python train.py --num_hidden_layers=14 --hidden_size=256 --max_steps=9327
MLP neurons of a small language model. Each row is named by its layer, matrix (up: input weights) and neuron, and shows model dimensions 144-239. Each number is 128 + 24 x the weight over its row's rms, rounded and kept within 0 to 255.
A block is one neuron, or neurons of one layer that tend to fire together. After each block is what it responds to, as a language model described it from the Wikipedia text at the highest values.

L4.up32 [170 124 142 174 131 124 111 150  83  92 109 133 158 113 110 135 123  81 108  93 102 125 160 107 113 100 100 154 131 152  87 118 152 166 133  88 116 147 136 129 134 137 150 133 133 156 173 110 132 146 180 193 137 129 135 201 179 140 132 120 112 143  73 143 171 152 111 152  93 158 134 170 149 139 124 147 132 134 121 145 100 120 113 118 117 111 153  98 137 115 114 113 154 126 128 123]
L4.up92 [150 124 147 160 116 113 110 187 122  97 126 109 120 129 122 176 117 109 141 100 136 120 132 122 101 111 103 119 112 134 161 124 150 125 139 132  92  99  94 124 155 126 168 119 149 117 165 153 135 152 154 135  97 149 150 114 121 143 119 143 119  89 101 131 110 136 141 154 142 164 126 139 118 115 117 127 113 163  96 125 123 128 147 117 148 154 133 139 116 131  68 149 107  95 109 134]
L4.up96 [116 148 110 131  93 164 119 162 160 125 135  92 144 116 107 107  85  87 149 118 134 103 167  98 162 114  83 137 138 165 105 139 153 161  91 130  77 151 122 103 178 127 131 100 132  99 116 152 132 111 168 144 158 115 147 171 100 131 139 150 108 131 113 140  87 129 128 127 123 138 118 138 146 124 128 150  82 153 125 101 104 137 129  85  69 140 124 164 156 131 105 127 115 118 101  63]
L4.up121 [161 112 115 134 154 145  86 161 112 127 107  84 137 139 144 132  79 111 108  97 135 154 142 132 135  87 140  97 129 121 140 135 126 134 134 118 149 137 104 145 130 149 117 149 155 163 135 131 161 108 169 143 105  88 153 150 143 112 111  87 132  74  64 126 115 183  99 116 120 103 116 144 148 154 188 144 123 163 139 105  85 176 162 168 122  82 110 112 117 124 137 149 117 124 114 110]
L4.up256 [121 136 126  96 151 119 139 144 105 154 111  96 119 126 150 110  82  76 167  67 100 142 145 138 147  65 109 123 129 151 157 112 125 143 121 152 127 137  80 143 148 101 122 149 131 118 145 102 159 134 158 138 119 148 165 137 133 117 147 115 138 142 104 157  96 175 149 123 110 112 116 146 146 116 155 146 150 126 107 125 119 138 160 136 136  90 119  86 120 103 124 127 108 121 111 117]
L4.up265 [ 92 123 108 131 124 156 162 174 134 135 131 126 113 110 155 147  86  91 145  92 120 120  92 128 174 105 129 133 103 139 115 126 163 107 129 135 133 105 140 147 156 125 109 124 157 121 146  73 164 151 173 131 116 133 103 117 107 149 153 113  91 122 138 136 102 117 119 156  97  85 146 169 141  92 129 175 184 152  83 127 135 132 136 146  88 114 167 131 125 131 146 146 113 151 164 151]
L4.up330 [146 159 158 111 126 124 137 170 130 118 139 103 156 168 141 164  95 104 132  67  99 135 140 119 189  92 144 125 115 127 130 100 134 138 123 148 124 118 122 125 115 108 150 140 132 119 167 139 146 162 174 139 122 147 107 175 132 117 134 109 132 113  83 154 123 214 111 143 117 133 144 151 151  87 174 163 142 129 116 119 128  95 121 177 105 113 149 109 121 106 114 121  99 102 104 143]
L4.up415 [148 113 111  92 166 150 147 169 123 195 124 113 165 124 131 132  81 127 130 116 106 116 120 147 132  59 122 120 119 133 121 126 142 152 154 125 142 114 147 125 131 123 155 128 140 117 140 132 154  93 177 138 126 133 166 111 121 127 145 156 113 100  94 165 102 145  90 126  79 134 134 123 124 127 157 122 192 137  68 110  86 150 133 130 155 124 122  99 128 114 113 103  88 141 162 138]
L4.up458 [151 116 124 116  92 110 111 163 116 154 126 107 151 145 123 119  98  94 143 101 114 148 108 129 132  97 162 144 136 121 155 128 146 104 111 148 150 173 122 145 124 107 134 128 144 133 127  88 149 137 155 136 168 122 185 136 115 122 147 145 103 105 119 155 113 128  98 116 137 157  71 184 175 123 130 120 191 138  71 118 120 146 159 173 138 100 129 169 145 156  82 140 143 143 133 129]
L4.up483 [153 138 140 151 105 145 123 147 107 132  97 103 131 131 147 157  85  97 101  61 122 123  98 158 129  97 124 137 133 124 118 137 137 146 107 132 127 187 120 132 135 123 125 149 130 130 168 130 137 149 141 166  83 137 139 142 147 119 174 113 112 114 105 111 145 130 109 137 124 146 157 130 149 107 109 147 161 159 113 120 139 150 181 158 128 136 146 143 157  68 117 134  96 154 143 161]
L4.up498 [151 129 104 130  98 160 138 130 137 132 146 114 146 140 131 114  80  95 166  85 119 129 122 129 133 128 110 124 106 165 130 103 115 129 134 129  74 155 103 125 185 154 128 109 130 141 120 139 152  91 159 173 111 120  67 133 148 139 136 143 102  83 111 183 125 157 132 123 137 139 110 132 141 130 154 145 172 155 115 125 112 141 141 116 119 120 148 178 162  80 147 173 150 115 116 119]
L4.up505 [151 139 113 143 126 161 115 145 142 158 125 110 159 154 152 121 110 129 103  88 125 128 176 138 117 136 124 114 126 115 127 136 123 161 157 147 144 176 130 147 117 166 112 162 119 108 116 126 149  91 160 145 101 129 118 174 138 137 125 137 103 120 123 141 130 180 123 110 160 145 126 109 119 118 153 136 157 140  95 127 104 120 161 145 125  93 155 119 117 101 101 114 105 115  84 108]
L4.up522 [139 131 138 134 145 129  72 152 105 128 116 134 140 106 137 114  85  94 112  91 114 146 159  90 166 114  92 169 107 133  96 128 130 166 124  59 117 170 122 141 122 148 139 144 126 149 154 100 137 142 173 182  99 110 104 137 183 148 108 119  81 158  62 148 126 144 141 153  92 153 147 149 130 133 133 119 124 133 135 127 119 129 102 137 111 108 129 103 138 122 117 127 109 100 152 116]
L4.up654 [140 140 117 125 135 132 141 162 120 131 148 159 115 119 130 151  37 109 115 125 118 138 129 145 110  97 155 105 117  88 152 125 111 109 151 172  95 168 108 142 158 111 122 159 138 125 146 117 154 127 172 137 121 121 128 127 112 144 163 107  91 125 102 148 102 136 143 155  92 130 122 111 137 121 146 153 160 152 100 139  86 162 138 121 123 120 112 121 113 151 120 127  97 107 139 103]
L4.up978 [138  98 106 128 136 129 137 168 124 119 150 171 140 125 104 136  71 112 138 142 120 113 146 122 173 130 111 136 142 122 132 123 111 114 140 140 143 151 131 121 164 110 125 139 127 130 139  91 171  99 147 121 113 155  65  79 127 181 124 150  92 137  93 150 138 104 104 142 120 139  91 152 148 131 137 142 117 184 122 121 120 155 128 140  92  97 137 126 117  90 128 134  75 179 150 139]
L4.up1018 [147 121 133 133 129 147 105 161  79 119 113 106 140 145 122 153 128  96 155  86 102 135 127 169 212  52 115 118  99 106 127 122 150 132 125 135 152 144 114 135  93 124 101 124 171 144 164 124 159 122 113 152 110 113 156 149 107 138 134 114 104  93  89 160 124 134  91 162 123 136 157 109 159 103 129 130 154 187 113 118 102 137 137 167 108 103 138 107 153 144 115 119 154 109 141 196]
Markdown table separators. Header-separator cells such as |---|--- right after a table header row (election results, sports scores), plus mid-word pieces like it, h, and numeric table cells.

L10.up603 [144 131 129 122 123  69 155  98  85 144 138 139 143 139 215 160 111 110 162 137 134 157 131  97 111 147 139 132 101 158 131 164 145  99 114 162 125 109 139 165 141 124  48 129 132  89 175 107 134  77 138 148  93 132 127 128  92 123 129  94 123 154 121 105 116 121 141 123 131  99 154 107  98  98  86 111 144 137 112 120  86 158 106 143 139 120 118 141 137 157 129 120  98 195 130 156]
Mid-word fragments and CJK bytes. Fires on word-internal pieces such as or, por, cl in actor, opportunities, concluded, and on partial CJK or Arabic-script characters inside parenthesized names.

L9.up181 [148 161 126 137 159 132 143 152  84 129 120  95 127 102 162 135 129 161 151  80 121 123 137  99 157  69 135 130 132 115 110 111 154 100 156 161 139 140 144 101 143 112 129 128 141 144 151 155 146 172 159 152 128 141 130 142 112 130 157  94 114 135 130 109  93 119 123 133 153 152 152  86 128 106 141 142 150 150 149 122 145 127 181 106 144 143 105 139 128 129 105 131 121 109 104  91]
L9.up360 [101 123 133 158 113 142 138 130 147 130 164 112 141 126 146 141 140  86 118 140 100 124 126 114 150 113 136 147 122 139 103  72 100  85 138 116 152 167 132 160 128 137 123 145 140 122 119  94 119 113 109 161  97 111 130 132 121 132 136 134  92 133 136 113  94 157 136 124 151 146  82 144 141 118 124 118 115 164 101 109 168 132 132 122 119  85 149 143 155 159 117 160 106 151 138 105]
L9.up362 [110 174 122 104 135 105 149 116  80 163 120 104 142 121 114 147 132 135 143 119 118 152 144 114 140 124 133 126 132 140 135 140 108 113 144 188 129 134  99 128 144 104 146 131 126 110 139 121 125 152 157 124 103 127 134  78 147 135 161 127  71 127  91 149 109 109 116 114 124 161 115 123 131 110 111 160 154 143 109 108 160 163 123 108 133 110 125 135 128 132 133 135  40 149 104 112]
L9.up847 [ 95 164 124 142 151 107 152 103 118 124 141 140 177 145 129 170 139 109 126 125 114 126 138 150 161 107 121 123 120 144 110 163  83 118 141 119  66 119 116  94 113 109 121 119 122 162 129 119 154 131 134 144 141 121 109 130 148 138 122  94 126 132 145 165 167 113 103 148 104 208 117 144 153  94 131 155 123 163  78 127 108 144  94 135 159 138 146  90 118 159 127 159 141 140 151 123]
Mid-word consonant cluster pieces. Word-internal fragments right after a prefix or first letter, chiefly cl in con-cl-uded/in-cl-uding, also ou in h-ou-se, str in con-str-uction, plus split CJK bytes.

L4.up35 [148 107 120 122 144 159 123 123 105 144 137 133 116 159 168 169  93 124 132 130 159 125 130 127 117 108 167 186 128 119  94 138 134 119 124 119 121 123 112 129 153 159 128 150 108 110 177 129 110 116 145 128 116 119 106 125  83 134 140 106 150 115  44 147 113 130 124 132 125 148 158 111 190 111 141 133 138 165 129 105 124 111 134 136 161 117  79 126 156 133 128  44 107 105 146 160]
L4.up37 [136 133 124 167 115 106 132 150  91 119 151 127 133 136 157 151 163 164  76 145 102 126  94 144 141 179 110 142 105 131  65 129 137 139 139 130 134 112 128 120 136 142 111 151 149 166  86 131 119  92 113 144 113 106 133 144 115 108 123  80 177  65 144 130 108 148 150 164 125 116 154 131 133 147 122 142 146 164 125 164 146 116 100 129 153 139 140 150 179 168 137 110  98  99 167 143]
L4.up45 [142 137  98 122 127 122 125 130 121 122 126 143 131 118 149 181  82 141 125 135 112 137 130 113  94 132 114 133 103 110 100 107 113 112 154 130  98 148 137 130 125 146 110  94 109 119 161 125 106 113 118 126 101 148  97  92 144 138 133  71 121 136 190 154 122 129 118 121 126 144 157 139 154 140 125 175 124  82 110 109 127 165 119 110 104 117  80 158 134 148 137  54 127  79 150 116]
L4.up59 [122  90 108 145 126 123 134 134  97 125 149 115 139 119 148 152  76 150  83 155 134 135 114 126 143 163 128 169 109 120  86 148 105 128 133 115 124 122 117 160 146 160  89 129 157  97 142 116 105 130 129 131  99  95 111 108 136 126 119 104 143  96 177 106 106 158 138 136 152 118 193 167 123 123 109 169 156 122 138 119 134 142 142 113 128 130 163 136 167 136 163 117 107 107 147 122]
L4.up67 [120 123 140 109  76  93 133  88 104 147 162 133 133 155 151 172 101 159 130 147 107 116 108 120 108 150 129 121 102 124  95 171 110 121 146 101 119  87 135 144 170 158 117 151 146 107 102 119  98 132  92 127 118  94 105 123  91 133 126 108 130 111 162 135  97 124 110 128 155  96 179 119 129 125 142 132 157 131 110 138 103 143  89 117 144 111 112 102 170 123 133  99 110 134 158 126]
L4.up116 [133 139 129 105 118 128 140 154  99 116 156 123 123 123 137 150  92 143 100 111 105 148  90 144 101 123 114 160 122 145  97 127 107 108 125 136 124 150 121 146 114 141 127 147 120 104 170 132 150 102 120  98 130 136 141 107 110 129 136 119 114 125 141 135 119 168 119 158 132 131 141 111 145 103 129 144 114 144 116 109 156 143 116 114 113 126 114 120 142 152 121  99 104 125 167 142]
L4.up164 [126  92  42 137 100 104 137 152 116 111 167 152  99 101 161 156  80 130 115  63 111  97 118 131 102 133 107 144  89 121  70 126 133 135 136 150 126  93 131  79 120 165 134 150 112 150 142 134 123 137 162 105 131 124 121 135 117 162 133 138 112  98 129 135 119 124 100 130 109 136 156  78 133 138 123  74 158 130 128 146 129 103 142 100 135 125 127 157 129 149 130 103 110 135 152 137]
L4.up199 [110 132 129  86 123 138 128  89  99 149 128 129 142 135 162 130  86 178 115 112 100 153 159 168 203 141 117 101 139 148 125 150 117 118 142 128 132 167 140 127 131 137 119 144 115  80 133 144 125 158 159  97 115 147 118 144 159 116 138 116 113 121 143 135 134 155 161 142 159 130  90 100 175 144 146 115 173 156 126 128 130 140 159 152 124 143 134 154 117 152 121 132 102 153 160 130]
L4.up332 [120  93  94 110 151  85 155 136 135 127 129 116 110 112 150 157  88 119 100 157 143 105 122 148 134 122 130 162 112 104 151 102 150 142 114  88  89 128 115 126 125 141 111 166 131 116 125 135 131 133 141 126 109 114 152 125 118 128 155 131 118  96 146 150 145 147 114 129  99 118 147 124 128 114 110 156 124  92 117  91 135 122 116 128 136 131 146 105 135 137 106 110 121 138 141 162]
L4.up372 [129 110 103 148 138 125 122 111  75 142 172 139 123 123 163 157 111  97 126 144 136 138 112 124  94 155 102 195 145 121  98 103 141 119 138 156 125 135 141 143 154 170 120 127 122 159 130 131 143 143 164 131 102  89 133  75 140 131 156 106 129 111 120 119 107 135 128 150 131 138 146 119 136 123 145 133 146 231 129 129 150 131 103 113 157 139 140 138 150 159 145  78 144  81 162 126]
L4.up388 [169 136 107 143 170 113 105 105  97 149 163 114 121 114 139 145 147 157 123 125 141 140 134 112  99 183 130 213  91 133 110 128 123 111 120 105  88 135 135 135 145 162 150 118 146 133 139 127  87 103 126 120 132 107 117 145 129 107 128  96 152  84 102 121 125 129 105 130 152 112 140 149 154 102 136 131 114 120 155  99 152  82 114 135 172 133 110 101 166 127 128  95 151  95 136 146]
L4.up734 [140 120  98 138 151 110 134 106 119  98 149 121 129 131 159 153  98 149  92 113 111  99 120 136  74 166 114 194 116 130  83 142 124 103 150 133 125 129 149 124 144 168  93 149 150  87 148 110 125 108 123 128 126  82 132  91 129 185 121  88 155 110 182 157 109 144 147 115 119 143 174 115 144 125 111 156 141 126 110 109 111 176 130 149 118 126 123 149 148 136 128 109 103  96 175 120]
L4.up736 [190 129 106 104 153  77 107 153  89 148 149 127 132 118 179 144  97 150  92 114 149 107 116 151 110 160 110 132 113 132  61 129 129 131 140 108 114 126 143 125 137 161 128 135 123 118 136 132 104 158 154 131 130 109 135 160 129 115 150 106 128  79 160 128 118 149 117 145 159 126 175  86 142 112 149 113 137  95  91 108 124 145 101 138 112  91 127 147  98 123 148  70 103 117 174 132]
L4.up776 [129 107 161 147 134 124 138 109 100 133 172 114 146 136 195 128 159 146  94 100 147 110 115 123  85 175 145 160 113 126 100 130 141 125 117  96 102  97 102 158 140 159  99 138 160 134 136 124 102 126 115 129 115 111 108 114 146 103 113  87 165  69 145 125 138 159 150 143 187 140 178 105 164 115 148 165 130 158 137 138 146 133  83 141 136 132 107 120 208 134 141  93 113 114 175 143]
L4.up851 [150  88  87 148 149 112 143  57 109 132 143 120 109 142 151 184 120 153 114 141 126  65 132 123  76 175 119 159  95 139  84 125  87 128 161 133 122  74 154 142 142 188 101 140 161 143 114 129 127 136  84 117 119  90  53 124 137 142 130 105 138  88 142 138 123 123 113 117 115 125 139 105 128 100 155 160 143 103 113 118 130 133 118 147 143 135 109 138 151  94  99 119 141 129 141 132]
L4.up859 [130 161 105 132 164 101 155  79 126 141 152 125 110 154 150 148  94 146 131 162  93 116 129 132 144 120 101 138 134 126  92 147 105 136 137 125 137 105 147 192 159 176 116 146 149 116 149 122 129 155 118 152  69 111  92 113 133 106 148  65 114 113 175 101 134 129 162 117  85 117 123 120 134 107 141 143 211 148  78 108 140 140 102  96 124 126  90 143 148 101 131 180 132 122 130 119]
Mid-word ep/up fragments. Word-internal pieces "ep" and "up" after a consonant, as in Sep-tember, dep-artment, sup-port, tel-ep-hone, plus CJK bytes and symbols such as degree signs or §.

L10.up351 [179 142 139 155  99 155 114 120  99  79 110 151 130  98 134 131 138 100 160 113 107 150 107 143 133 126 143 165 166 148 156 112 107 150 114 149 157 153 141 175 125 109 139 131 130 169 148 147 115 142 175 178  86 110  99  82  95 118 116 105 133 174  78 160 108 148 147 140 117 122 123  92 119  84 143 170 160 126 117 132 116 139 150 112 130 119 143 144  86 130 149  98 109 125 113 131]
Word fragments and table separators. Early mid-word pieces after a prefix, like p in re-presents and le in re-leased, and the first |---|--- separator under a table header.

L9.up236 [124 101  98 160 123 152 121 143 130 107 125 138 161  65 161 138 132  82 150 122 150 134 131 128 149  97  98 104 154 165 139 148 109 122  92 128 124 129  94 151 124 143 150  98 111 147 155 189 129 137 169 116 126 120 142 143 112  99 111 102 152 136 100 167 108 146 142 128 137 118 121 100 138  84 127 111 149 168 133 104 172 196 135  87 131 136 158 121 113  85 145 121 108 136 147 113]
L9.up324 [155 146 125 128 161 113 157  96 108 124 112 154 123  95  94 137 101  94 149 123 105 165 146 127 149 123 167 114 139 132 122 164 151 102 129 117 140 174  74 125 124  88 140 177 125 166 146  79 169 128 130 150 124 143 147 125  93 149 123 147 155 127 136 178 129 130 171 161 142 152  86 146 109  78 162 116 145 134 101 131 126 150 103  70 104 120 130  92 107 143 155 149 123 134 159 122]
L9.up559 [126 126 103 130 121 112 136 114 149 115 134 113 147  89  88 121 106 134 156 138 154 104 137 109 140 129 173 132 134 134  97 104 150 151  80 154 166 120 151 104  96  91 130 138 133 162  81 117 124 142 131 160 183 121 143 140 129 114 131 138 112 164 123 169 118 134 135 127  96 141 161 142 128 128 119 161 136 148 135 151  96 134 159  89  83  86 147  78  75 115 130 136 142 111 141 145]
L9.up693 [156 135 145 152 124 135 103 135  94 155 131  98 173 125 142 109 128 102 190 141 123 155 158 131 122 107 101 134 109 131 101  80 116 115 107 126 144 142 122 148 131  99 137 118 122  99 105 105 119 126 131 156 167 135 115  93 119 112 109 160 102 123  78 153 101 121 154 112 114 118 135 122 121  98 140 101 138 133 104  96 126  81 128 159 106  89 144 129 130 155 129 155  95 149 137 108]
Table separators, name fragments. Mainly the |---|---| separator row right after a table's header line; more weakly, early subword pieces of capitalized names or words (C|areer, P|igalle, St|reet).